MLP neurons of a small language model. Each row is named by its layer, matrix (up: input weights) and neuron, and shows model dimensions 512-703. Each number is 128 + 32 x the weight over its row's rms, rounded and kept within 0 to 255. Numbers have three digits each.
Before each neuron's rows, "fires after" lists the tokens most often just before its 100 highest values on Wikipedia text that the model never trained on.

fires after: "|", ")", ".", "\n\n"
L4.up2977:105147098209155078134150148118163154130154173128130095153123082088108119118130096035137151130072152099118113141107136146120124153159126144112116129136135120118150197066118134166130090124114070142185140106190053159109138128120142148142073122169167109104172100190091088121129177053132114135154129130118148124121151128187144108151129171085107094095133111109187147137087116095130119103110122121148122090138107115113119154135179170121119139115122166131116152124098180101088147157109174185177092115116141074144106104128118161118116119186146159112125112154185116089098120162095142117

fires after: "| ", "; ", "\n", "198", "199", "200"
L4.up255:132103116084139100198137142164151105100079127162107127150137010126103164087160068106126120141033095130170161089131127131149170136042141162132153167168109127154113115106121171121159101145140104108130115126148073126132130064101115091122106103239161113136131163183110090100171124106144130137177190121132118098114149142180103105134161133134155145119123100156117113162179090163100153130094130167142144103113113143118131096140176067125101214182162139110100111099126127155079132168121129141180088089071140084184135088079086135150146146195130152143126152127070079082133199165158139045

fires after: ".", "|", ")."
L4.up413:164149186155120062135149128204191122121140118097143142132092138086109150175196099116124125130106117082125121139123141120120121135107143164114097147125164134135143110174175124151125163133122141098139137095213106143135141095122115111163100114167174166104117133124092054138154141125159082122140133100155173130150181167134196106122183176122082146136136065121148105130123115106115111075185055136128129074116109107092098044122166105125128138164142196148091164176103082148128150081108141153101105137107170076142123081130102125132099144126133136222108103160137125136109160149103189085

fires after: "\n", ", "
L4.up361:135153139112155122191123149194108119119077144105058041127066120111163142085185134161145104135094116138146120082155079172097112116117105076179083116147115140176130107162131135189177200135154065122195128135181038136097146079113137146172107121119093164129137115140089091145118167107228064104125097113116186202079106111084146118096124092121140123128084100167162106114168151133088080134150126183124099096123105104154102090110142119155140182162085163174145116156070155097127117141100191158037169100107099122142129109124200168128152133166189133099126137195139145110117124126117144053

fires after: "\n", "Medal ", "\n\n"
L4.up175:133147152143145137118065124142151142110070132174104064206108094101122164128123074076152112173113164111085110126177108115094098090127155153161122110152103086142098127133096143114184137191144088112125200097151100109096042102083130116156089142153150170111099150138098111136113200094161088092171147119133134138128145082151163133121141197117114120114138168100125052113105098114173103125102083155080129121092081070089136094123165174148125180114107154140133053200128122126126158159150158132088166164094101120144144130108143142112146173158176133131129127163145154108134178131129118064

fires after: ", ", "in ", "–"
L4.up1817:116098159132181121146066122115038166102143210051133129129036143089163121166167123145132100159077166081107065090102110153131124163116163099210145130191128146166185163070183163123177125119153113111164096105155135188177154123122121200206068156083120123184148046100170148177171164126136157114098177151098134097154111116112138087176131169154091101181097121060142142084108151157152082169103065126165112077131157145072146070153110156111155129127113125163111156073084090094126083068119104130119131115105126118144164087177133093115113108085138135223119146139132130174148133125145172092

fires after: "In ", "to ", "and ", "in ", "On "
L4.up2661:114076145152112138161079139119090082109160105080128128113157131091170131125196143146115164121137130099141104170137055193117007172143126105123117118137140123193184205113103129168065106144102148095147188063127142141121144107155110132143141097115119134137118127115079174077078154137108163141151122170132172127123117132175076098141107128115140117118145147156124081162136140106131159117157138100150051132105194108122114123084149131143125135199127101198102115168150144147109137100101085082103143105120140064070144108177118099139088087207145162102138106129082074128148185149108151122

fires after: "| ", "; ", ", ", "("
L4.up2074:166100142112130075089089138171083098099076165090172112111141128150129088093060121123116155107124139092089075058107133130151129133184131070114120160192111120176148195166124160143145112118086159112118162154162077120130125139190125144127143099139060186175112165153066147142098221135148047173096104118141144044114115133130098093106105134091120044102096136146156149136083105111145104166147103139125088098138114099123136158115146105101097156198103128160111075126123101146108186166109096096101153147099128115125118102131130108113125113177148104092109103099090065082175179090110171051

fires after: ")", "\n\n", "=", "=="
L4.up2054:110141099150130115140121103135158160176138056061109118137115178110109171109166105105135135129155086124140165126140114161162156146104143136132146112104131112164172215126133097173153155122133143091145129118111171105117142138122142140145115128147175161158105104101103130087139122174123137112142108116109156150140149105131163104152157156082123185142138189119166058112152139151163124168164144124099087123128094127141118143158158153109145129129105173139176116128176125157126138166103100158097145093087200088129156149105155053186065085199100182139166135128124104138154160170112099107

fires after: "| ", "- ", "(", "202", "\n"
L4.up1527:120110156114114145133099178111114145060049178149146139145127126144096143142147100104083136105090060133135091202111155143087137133163152171163179127191090032121144094206121145137179163173119074148116131108131127158135154137092125081140109128119127088150156142168122130157162118109111070156139127164123134129160102127175067086146150113180057081153171146215138105151113083128149130181196132119128159123108146088135178064172141095093124139158124150122120119134180150180148086150128153137128157121093120102136169118053027128110180104150086121149081121175154157099158140110170077053

fires after: "was ", "is ", "are ", "were ", "and "
L4.up317:122195132087059127201097158101133105103041130118099138077117153154111107093140134113106134106080132154122157134120164114141174200135188100151086122108113075180146154182071198127137156083123110139205093138126151141124097141084089150096125129116078121154136131110145104160117158078115099111086131079188164138142097073141127087168137144117072132122136033115134169088164153106159193110161180080193120099053128139118128107153123089113115170114097105065073109175119147127131100049107148135125167121162130086116158119108160143126157152159097099167159109153127100143140131078153100117

fires after: "- ", "| ", "(", "\n"
L4.up2584:115154183075130143080122152159127110160123094146080106128162100091127153079110084078104161145133087117086086079114155121100107158137126084150083183143167135164131117192108106127137103160148111128132137125106105155150114100111167139117073075122116160174142142172112097125121170137102071114135149109141135114158095144166094100147101161154166132068140182121110092140097139158167143156122117137221123132097115116134151111109132101192135103184147131181129094100072110130083138140139140085109112123109125132110175052086184117154127076167144109155108133076104145081124213138175130052

fires after: ".", "==", ").", "==="
L4.up2384:132119133135147056158151114198170132125114101116140131117159106089136152108184115105155098133062164163149137114125150113120063124143158135138145080143139120170130109166160146113150165117150122120088128069167093124103116150149121157143130185135139163109120190147111106149147153071183112117168149156135158124105100087145075117131119132115127093110155172185138121108198157120185088103163099142096070097121150102149090055127177180154156126195125182132116123199096118144141121146084176157039079130115117072114148095127155142135147117177178119114085131145177091164080121134092137121

fires after: ". ", "\n\n", "\n", "- "
L4.up1088:099158138099138104147117122132129103059120168132134082124171139102102197174145136072153177140114092131130116183125118164094172221161148133133106239144150102111120200182175120152094117168182148146153128115097104146143148141156089160155116084152173129192103149127135101107156146172158133111122145158119107157157110114116059110108073122135147145147177066129125073140109120121112145156129072103148122091129123073111126075097138127115105108113161133140072127126131131162132178127181112134123113160076102084170182117051112138063069095122063122119148115145158134095139135144145142130

fires after: "==", ".", "==="
L4.up2560:152133177162138102218153087120123087092144081097123103110111117097112156131145091128203103144165143149143107099110112099111091147059123141130166186119187124166160175164145136167136134124134120178139137093202107132130157149126116160128065152121170164066156156084127101156118167152138146117170121091156135132134157127211127079145130188080142165082165154120156146090156097144154096104140102184123109082155108139108057124173147164125164159167077183132103093161113106115141114098069138122084138170073171027076128114127167098139133104131135115177073114138139156158130136169131185109

fires after: "on ", "On ", "d", "–", "Ab"
L4.up631:118194161122174129116116107062134146081084134034097151132132146076156134152136082178116170166113113175131153108122117132187107153132091108079089121127106192113197212092157137125140153097140161130199104073144155174105173196074112136137114098153100162131155151100185108117166136136099136163208141114162208162087150175168138086170162182151168137132121137086152113120143111158114099137088081163123122127153158201134084137152147162113137162102131202154082140186118131194146103114136111117129098176074153158133195130130089110181124090134123109166107126112131171134138176156115141196

fires after: "."
L4.up2422:098169148137119120109152144144168184130112143169100121091141115087107129084082108201110086195137139115111144165120118117147177109162175116124136134112192098086147120146136136150095105157099150071133143049108094159144024117091124098087130115080077082125095135053165100076131153169138167135125081062182155117167110216145097073138116140107100083087154080047117151126136150165171189127118122073168088106139102114049107171094146096125098116121081157085115154101111132151124221165168171152125144167106182130126144141105128118173155114178093117145160100098115180124138143185140134145

fires after: "was ", "is ", "were ", "are ", "'"
L4.up2996:178131179073136127123160179111150156085126112119123163090127139182120066155114129129108151142084091093170171137205120119109144144168128138155141120160140121138193109082118219098099121132126065132157102177099124081158110065186080138135082134171082085160152105132154116143141116094120088142178125128145124103178082131205142152104147124125072130080088072133163182132115166148141117129170166118187094080082174143116107135110129106111101139140084091115094130099105129131020156101115077083113111170061164104135163171103202164159121144153080116153145099146154098127139141086149111149

fires after: "==", "===", ".", ")"
L4.up1900:132174133126172066101100144147080126137078048131127149127162144103101156066100119110138132106114112154141117171158132123145121095158193124089133100117152134146138171127097124162152140108086132139170141120164142115157133114150195130172090081161131123117154095105036053166125146152164095128166172081060116114131109089088081123111167184103147144220080165142138093130209118183113128163065096110154066145081115126134138108087103148176153120093100182186097137142149150133131110126217084072126220166064123132142124069072141134126111103147186100115092114168127148139147175119070105090

fires after: "at ", "on ", "/ ", "the ", "Dan"
L4.up2772:137189146137165145147088148122102058102100068130132159135120109140112153107165159088107113103119150150106202150157187174184131131120156053168084151133165127134117119098082110157110197148148113134125106136125134160114089164203089170130121109118170162092152165102182081101087088122142074156161164115106113095150093096129148109152101130125096105071085098164099148121196140130136175151181129090182138068094121111128138118109081142148069150092149122156100124104151123141162177080104148073071137105184149096138163126139093064162125104134168114152076132195109160111079136146131091141

fires after: ", ", "\n\n", "\n", "(", ": ", "=="
L4.up1890:100177200175149101118182075144123170094129131141097150153127119146123149107128092120137150118109084111159106175119076105089101085106135167151091102136126131197106089138171102121113126099175155130223125138128079109151188142164123143108155131111132209077091076081061123079139097099123139111180168177110141088108113136102089083128127173129071148095163190128157060124144133140103121132134109147123126095121132117136135121115145133145196120151127255112117113149175091140167140181130143119129128111080167128103144026168157138186153143155106133151133130135109126169111178130115175133

fires after: "\n\n", ". ", "\n", "F"
L4.up2798:086155124137086094145102141120087177110073185125114124176145158110066081114106127053088118102102105131071105170106127130161121162097120165141110185189107131145127165089120130129129143127103159132127128119141107148166144164147163122116107104125141179145172117138123145073097115134176086153148144147101144141113131131075134144165108161112157098148162115180158064147150102105167117170121145125131110127117074107140097120091128154130164110083153125148129091135154155180178164149214110072090159134150105145150181145146099123126118117179125122143090120090161107120203173136161091106

fires after: ", ", ". ", "/ ", "- ", "(", "which "
L4.up2303:121156170125104054110210126130120146090084097160139153153128070133097171135090135118126144109086095111104142094153155142107137090136180160161089096147121128153135119166147116107099081128152139081099144111165075114156104143139140053106119127131115114148112135084177155118121122108107083174204133167133177061201077123234044104130107197115103055143148137101130211139143113147113134212114126127170105100109164116115150071086128122143122137097133124062115117152118130156121144149161157140131129103140135088142132070102125070089153108126125127203175132118100170117125155132194123038

fires after: "| ", "200", "\n", "; "
L4.up2550:168069147087084101144120111128107155170107154141138128148117075078103156116141101139109124123063089117145161098117119150128129162003138157102145100133105130195146086161142169139134184137155110119123058130153142125125112091146137149115121168169184142122136148161125137128131155095152078165125165123110110140131136118173043084154147126118126074096152028129125125152146106158107076182157138091169108129125125093118094151103128087144076222234083163153098090146165141166103152134106112084168123126076111103138140106049146150137110123195168162134099103110145109095166170131166156086

fires after: "on ", "On ", "out ", "in ", "of "
L4.up163:184086159111143170195150170136178164163152132109069176155116137086133135129130115162132137147134101160168133117173111166135066114122135124170123177096154101111177174132109138082085087064079163133118108130209165193125135137137109143114054115187166127163112149104149120149101102065135111195120185139150209132077179132154120131124179169125119120142147148131098098103103121202055094171115129161192118088203125187114054092077130109159101121173112125114139141163078137161109139123141111130117114156114132161082139154152172144158127117147140170147097179121087086117134179133156143153

fires after: "was ", "is ", "been ", "be ", "are ", "were "
L4.up1510:193141129077098133136149167127058109114028149095123142136092089176163133132117093119139110116070133161086202066108098100122196120161153135155131140163126110125123144170090139154210125123216099138115151139124187127103135110138124097131075116142067151141151106088119110079100147114134081117189154100175145087196037175156172131167161128147082182092138128147148157123161108164136144127172078096175122127120173136055110134117109090085144155129174091166138143144094116133127152126103115114127138142103119131177196134099165160164081168098131139147153122144075137079128176139114090090

fires after: "| ", "\n\n", "\n", "—; ", "; ", "\": "
L4.up1521:110186128098169060144116158112092133130026157110156086138152133078135124125112089119103189148094039140134119165148100130127152151144104080102105133193155159110129144159100131159110093139088168118130159109084176161105109108100154127144146149101201156088168118112164115173136142128104140189140105158109125085064123140179066117146110099085051114143070118140140086166113099168079047132118106132132120129089136084093098136054118166152121173133122170129122084088166165154152115118140116117127082149133164151136149120189153160175145158152099091122183066161155149105163172203141112166

fires after: "5", "6", "25", "4", "01", "100 "
L4.up1443:124104090106100104099113119095091163157108173138096143116162181139090105101125106135078150124116052200134098129110122100087121167167110128140090110187163143133222108163092158143169194114133124135192141150117130169149146150154194191155133145067123151190146064137125151112127129111172146124218124101073132138147093161085132098177226208110124116117153103130186066062195143103177140206094123123067097134100149168142108092082126127189137118074106152137105065084100130119095132112098206130109106130153124134123187156154150187166105173140179124135150134188155173133114094137130139084

fires after: ".", "with ", ",", "("
L4.up415:166101118102101133157154109179113124118149159144061110184146081161092147090105090185112147183140112144086120112190139050145109142123109120068148165116124146112114110135115127104141121104114132108169179069072112141158115135147104148111143123116104130096138101039176145153115097082122174181098174104097099157147096169177125124150157128107124077200145147116117150146099182182140169152133117133185125149148182149035143153020092146095118118141146154092147141131131128153156139151116089135151103158148148124119180179075109095156196077094115189147107154144076141143111239195136090092

fires after: "and ", ", ", "; ", "announced ", "as "
L4.up1595:079137125149132119131121126153149101060161169134171146088109049071105174118141139111123141131105100102115125131124140165095120183155128087189095150195094122115130145128155154205087133085128096130202122103155078125118094113139109151186112126102127145058113055193090151157103140128152156138162103193141169128088090131138047144149131165108184136134157184084143162117135099162142153098140127098092079151099131118100146075123195151100109134150145148107093125163132115128131121101091146115138144106164153098128083087174109133170146080215147129136123113146133140182144141117087087064

fires after: "was ", "he ", "who ", "one ", "is ", "she "
L4.up822:165077106103081133173085142123160092104120150114114159099119171125099141186146148105115080158093135111103120079141101132132141145125141074106104099156126150124085158138102170098112124158177109158129136135132129138090073136076058098163077116130107154168109123091149123082104110095130114166135102141116130170200115154157148121122167088109074127102099115170099161202125122178143104123177110145065134132117165178093147150119083089194120159182116091142126119143095132129099104149079129114169132109112118093139156142162133151127099073100130128167143078094145113118108104151148121101

fires after: "| ", "0 ", "AL ", "; ", "0"
L4.up2304:170139131127126118152114119130082109127185131105069128138188065120133110182127127102127140164100144102180133197105123143147147169093120117122079133131172126110099157149084150098137099092140144086132201160154126190158093123141147097173116157127164145114134085108110136127081173131107078132147136108102118090094198157124145100156064124064135089128147108084124081103131137060114169136103103100181096132111168140100115145137131098084139144120107155095098100129083167115107191081146188174149179148091073174178145173133155124128124130138154103144130125122097087108155152122088156090

fires after: "- ", "–", ", ", "-", "| ", "and "
L4.up2288:121096165152094131067107138151144087172133087177095140138159123051086113140124079152116129152126078106084185071156125133115108115173142064095119117139159123147148169107135124152184146096079154077147118170138138187185169082099095162128052084149162175138139074143132074154080167064101096077122176138134102158147176104176124071090111085130152133087127141105142082122086154168139144135095129133189097127125097082161063082146151108132154097128104174161142122134095099113110108138153141147122159128082102129063147096096186069118139118094198085182101121111102090148093175207105149122

fires after: ", ", "E", "), ", "in ", "footballer "
L4.up141:137113109086181115101124132150138094111080116101144113188110125160138159080113114191092097161180114128101072084090143124092142097147095118219150201157171100156149162119154107152111071139109140092224108125194116135092130100155072118196111160142151126201132097117089135163109157101135129123097127127131119120089183169085186133168174128069134139153110113067119139123126133138090113113097175132160067096129141146098117134095124143160103205088141164200059097143150119107166151172078104123184164105154173145189081120112114138131160160091161145162170112171199133113131145136155160067

fires after: "| ", ": ", "; "
L4.up1214:157147127091172147142175143167124084138150146136124116190114063147103173151117080160153122125122156122104119120176205170114156102127114136124157154171141137159114220125161211113134111112147120170201144102232064112152098113156105125066116106148158197138124097126129152177134156102111116126152094136136088074139175134183077111136109197089131129131156121123160117111096175122104079128203143081123095094103142129147096126116159125052097163119174150124050139172100127166170205151175103127106140110155099153150121144163122120175119154112149155112179184190086091096092098122128124069

fires after: "201", "199", "200", "202", "| "
L4.up196:120134122128090144169116098133172134126106090120130121143141171140114110104116098073144072109106090135127172140108119129145070141096220122149123115068115066197073108139127136167156162116119120115105101169143122099098073114125155060183128147112153140124166123166053096115131208028130080119140099152126132124126125109132116122143120182126169194127154109165083144128135133107164097129152153156151156143099116072144145121180213128139083154170073198150121117184142100184171121118081096101197120129120127079089112078116145143114160154116134135123128129120142071156120140123126137169

fires after: ". ", "; ", "\n", "\n\n", "and ", ", "
L4.up1695:102152109108070045141105066127094094109111132139121092147155088064110155128166163123073169103106127132132104141111116105136173123124105144126102186165142124124107107143169126185102159137175108104197133173173062113106076136150150173135088094164100171121120101149081097098175135132122090116085093149120118099112157168175112125109082157088144126144100125102164119145147121183070120128193115114202071118113087106110140096047140095118084123139132137148086103147160094128082185136144158148123151115111135101167169109109140117101101064199154099121136128100116144119116171124131132088

fires after: "and ", "In ", "He ", "and", "in ", "but "
L4.up31:089145174160100090151130098160159141076187157095137095141130083117160161123188136133120074148184147129115122162137132145103084125047117109114041142119177096130147181123152141197091153123125108101153161170148062111128114127158104150146041184161086129137140087145111090129085158121088091181171079127211148189116130147147091104137182120150191160112180161177116122107093133132111099103127153150116097109135176169145039154145162144151139147181074113168116087176095130092090154056155107071101119119103210086113139094111071088090105052182151093144140142051080115065122183140136158087

fires after: "\n", "| ", "|", "- ", "0", "were "
L4.up824:167101162129135119136101097146085141140100104135143110173118111096128106117117062055177164121120072147102164183102161134105136125159145215172163078133107154118200088141103151103097140175123117130138137152118086124128058151144079165097092123086137101102130100186203075120166102082137145138154084163137185151085066127097129145171079128129087078150098111143155128108144125153119137111255124061141127119140174101102119134149142135172114130103099120102096163125149160171130144120138133166171131126119115125155130132115107116179150144149109095105181099141157145100153149190143118098

fires after: "of ", "for ", "and ", "on ", "Are "
L4.up2758:104106143121170132140127125100131079153124114108129109075129059093136124102119129168084128159125113124133081104129121063199072094136114176127158155096145047158129169170153111166211066187073161117133115111111096186116100159098123098133139132149167159123170139059107133147116197065107152142103136115089141139098155175162108107159112168034146114099170185118107173136130159187092117107165161124150135151154145109082131117148054160106136108139099133120126109133081067096120134176067165071112147139132098100169189164144151126178144117151101142136083131092088078155140128130102175080

fires after: "of ", "the ", "for ", "at ", "around ", "across "
L4.up938:136118158136154139137140122104112112107117138139060125159164100146094151104160140109097106083138155159151147156134152083174093111124147168129118158111125170140121131142159113122173217105120138111133113108163076109131131133185126108114147133106100132093157155077135110072189142127153111152108148150165098093154123176175124138168110097088104102105143187108105065089145130123094148179122169145132143125168146135094126114085089151136171076114121164162129101131135086116123100107154181162127168157148067086092184134149115092168143135160140157124055156099096121145099177158091067119

fires after: "on ", "On "
L4.up1057:114147142130156076165171182162144099148125118119120107102138114106137129134112160132117087161129183170102155057118121133138059130115131141139086190154107139141150148141103138158081100126091104111186142158128133123130145153165093197087134096154136153123107165150155118128154167098147158194182145076133163117116150149105148132166156164163120111133153072117179164069125120144090091071142133130217106081148136124098081131116078140113110178115152116175148117161096084123156146068133116084135071149058165144133192150099058184156099123132096128157121092123094148083068161175177135145

fires after: "| ", "- ", "'", "1", "; "
L4.up1563:100139095084135087109129130138097154084043207115080075146117066117106113138119066187096086137143066120125151158118068117112187102119152144097116065165123159131083114109109144130089187140124086127119137168161135154100099172119149117097080143122097133134150094074134157112143107137128106150143119133147122110097072100170102145110121120127152089149122132107137102117135152114085139111140106135133176116091193104052118117111120140107074138117144116124164112150140155133082115153118137158161170139086130111098146156110174181119101163184147139151185107159135140115144114159133101133

fires after: "| ", "200", "\n", "201"
L4.up385:149156135095095085188174165124138134132119128155107132161126140125126154106122107111111108138023064150157161081141106112142163126128098156096093128147118135154112142126130148123203121147182122106089114112147117116123069124127112118124107089193146197137169141137086082103129151114129158141184066124109177113140143114160110087139121142111131158100108111118138118084106119137136141119124129128137095112120091118119096131132158097202164176173105155128106099116047136188096098159113134143138133143110083073158083094059132099125114195144120113149147185104077123083107121164135084106

fires after: ", ", "and "
L4.up1945:147157106122115069122095104119096146113118129078153152127097145118105129122103139189125158130110173157114111136116144110116132146108136166147109155152074141173098136199182138082145135164158142086114111148128138096133085110076088112137109152086083111136125162137105108088140138131129101138112163166138125125180114120167067142126150164075149120138120077104139227145141086121133129153163105111154093112189165091133158151138068074157129124153089102153087109182128056111050148102127114125159132135128098074127087093111196102096056079166074150178149132158174161120156099123156127115

fires after: ", ", "where ", "and ", ". ", "when "
L4.up318:117130122123162077115140132150089125142132130112126157145130174131111144127157103146211138155135089096071183111152173172095152146098083109129130143201127075122131117219130167093126173116052105187166131165178098083085064116138065185128098114149119135153128110066128121141067078136129146131187150076140145104117083126153086119110193123129089137117098103130108138134118156114137118118174174113102081095087135133158086149091115154129107187148116134138150085132103161142093160160109166135136110090131121131160089119168162122154093104092160170123159111127076144134114186113139122187

fires after: ", ", "and ", "but ", "before ", "until "
L4.up2445:076115145126126101135122077173098113109144132120081061145129171106127132097143107155093082103186102135141104070103171161127138102105112137146130162154123100136129111204213150172106080174108139104148135107193086131101088175101077046148116128170102128140137105098071120122135178112212115111074170128168142173109152136150091101088133140086200078096146107141142120139088123090096085122125113115156106094128115116099097082152153110152073153148127122135124099160123101121068134075122163120163172146122163145145093175125153112148106093197245115181126098160084123097130125134087192175

fires after: "- ", "\n", "| ", "(", "% "
L4.up2254:142130167110101160083061149180102103105125083150130173107188126116141173134128066145168110111129130095087088102134120089144151103104119092092110174175127130124166149145072108105225114122116146098140173156151103105136129096134114148085113097177163134152108144139116104129125129100128105118089130088146069130147143119160072112115075161118136085155068125096148168158138111149134123154095089162201101149155155079097108101100139115111121089094156136140160119132105099141090137163142181155169134093123121095118144085105207093172131111120191119115061089181111124107138202131172125081

fires after: ". ", ", ", "\n\n", "and "
L4.up2630:145149163195145085131173146135134103070053196124152141204080057143113135185132172114094170138122123145100095150149138099146100098151123163143104142183155096165137153110103133122179146123133078109129154088165073104152103137157167131122114083129200113091098109211123164103105072111113133160106128134158108132093140119145068116142091122165134153139136173162180114121129099114092100199229143116155133076086123109096116126097164157130125116084080179179087124085143118224171141116181186097109210100134162122149111117161137129151128116142124114149174131138172105101156124119079134131

fires after: "was ", "is ", "were ", "are ", "be "
L4.up2551:217150167103151151198152062140084099134029196122074125123117114138141162146132136164137104189026117138144172062093051098076134110144171155161127133122112136120151139115161156155183144078134106173125100160118138156111118085104118118138062116175126150120085106134174130115128121156201056127176134124138174143145098115139154112202180138125091163116114114166131165079104102143080100080163136113112111137133209123129127187085108125140104136133138150170110133129108132118146084153099123142130106151041159124108212138135155126146156160104084154119157166104077149137132115147135087123

fires after: "in ", "on ", "the ", "On ", "to "
L4.up851:108142140147152124105157168163155140168137174126051160142132166060156154145136138137151143117179084120101149118187164100136082171094076034102109152148174096159214148170119175119114102111138100170160192145134127148131158173146070191111088137125137160115146126122181112151171154072101103168153140075101147148101155122130072123143153111173136134150104144144116107051137100098120085192056190132188123069160153179148102109136094135124167166156073124151097126126045110113157118130108141135108110112085164124121187127144142150171139107145181146132069149097160138092114157128150191153

fires after: "was ", "were ", "be ", "been "
L4.up673:190103142111177149166053178097079148103086114105105122086134118125131155120192073145117107116090140196141217085090134125105131171174170076148128197146087134134108148121116126142150093086098127181152132140092165159147112188037131148172108102122105122117116130052143120119120144058144063110215168107132110079167091037171145117122147095108100159094060092087159145095118098166074157074207102110146136102132112161091123149138086134100138142146153133141122116161097151164058176089075125086101158177163198135110185131059075123168128148129086150128164094126112135145142166135128145109

fires after: "\n", ".", ") ", "(", "| ", "s "
L4.up1509:130187120112117066144173121151184135090112143133133088173060090076155148141129125209155133155171121089071114140134139085106118103111125105107114136131084106104080128117108113175104171112100086180162119136163056112103110121055152078085166123125141136145145104079162148167123118058134144105148123119122107117119117115108043125127130098160066106125209150071110194146109123158127137113128103126142111102162135086061118119142094156156154144116120111099169106142123076131141118183143162167137113108147188163125120104064172156183116111175134095149126145104108157115119098144149094131

fires after: "| ", "\n"
L4.up154:140135174116123070167122138176109152136108126130118118183124139125105144150174111113119136128065100107112151163102158074077123119136090124088136148126123119148106114164147176124108133162181172065132165112176131138105021135141169120125110118188168165149133122137117068116191143097125174114148161161141178127104164106181118118124087069160157123086163157130103112122134132158124200086186131103144119101140171097117124095150153087164084176229087164161081119118120122191115115126149077143140163166135144089125118087119140108095085109176091177137162166122115155101080192152108109098

fires after: "on ", "On ", "the "
L4.up959:107069161105166174157109161159120116146164124064076191124198130138152136152146147112123169156142072171181182055154103144146108108084114081071133140111152160164190205098077126144125106113127086129186133082098124097099140139156126133136040111167101118109086120107127102163062103113140147098181211112108105161066120178090145085148126115136095130164115111160147139144128150101051100166184135126141071133127114187142096139052136148137108175159114146210096100130101114118135089136154069090127126131067197156136165113105120132188168149097121101107114144161087108126153183160090187168

fires after: ".", "|", "'", ")"
L4.up2093:147151158097133089114140135074148172068101156143137123134065095075095147121137113067119181151126054170120119131145182155147094151122140124125069181117119060141130121108094129167143124145148103080098123139114128145080124098138124124147131082136162118099122150182084122159105188087098105143134111127147167113108101122133055117137110191112099082172095093087108130143110099149129134154157151127152137124113112117111114139121136161151088109126133149132112111155174169134113145111125156137170141104132193127142131076120106083088136119191121120134177108151133116094171134071125137080

fires after: "| ", "4", "in ", "6", "(", "+"
L4.up1082:119107167123199124140092150052092154107111180084113140106103160073131110165110123151122107172133110199117144116147135142102133138170090121171100153181149086188143177120108211081116114146178132141131183118155139212128132111119214110106109190098170137149107062118086128144136176067150083166129186080147124104126090109173111088127148146140057144127135165156154140137130116120094085133103106121095096087112159104160072149136138119111112123145082141142114109090074092148127140151156141105098113134074110157151129075168099192182133121112138121168171171135166134048106135146182115084

fires after: "was ", "were ", "been ", "are ", "is "
L4.up1249:126094072061113152146135114088158089134122124053159139117096168071093119128210079111118102172130144154131137071096087126148147100130134093151169141137148101125133143154158152089185133112126091129123163092106119202156108149145052111144106147172186120193103146074092109112162190132136120107096102159128146141172123130165159089142188119131122144107146107191110155138131172160125179117151091133126116133126106106107136128177138111175128113167159122149083112114139120212087095183108097071124140179089159144138145121071172138116121107128158091109140149117097120138142146131134117103

fires after: "on ", "On ", "in "
L4.up1872:149116102103171145119128198112154115109144082102111192136133145120095154092150166125128175116091155185109097110208091179180051129123104129165113131236143114085241158121100099146154152130138144105112124138166154168087149108101066163101109108140087133112152084164082121173193167125110198162155133119080129120080156134131226077164153112132116106134151115100164099106140127129075093121114161217174105120146100139100111083123142162153128121136143173143201079165099124106165140086111114116125079168078170145151147079103127103150086095148122138131110103106115164088088164194118194101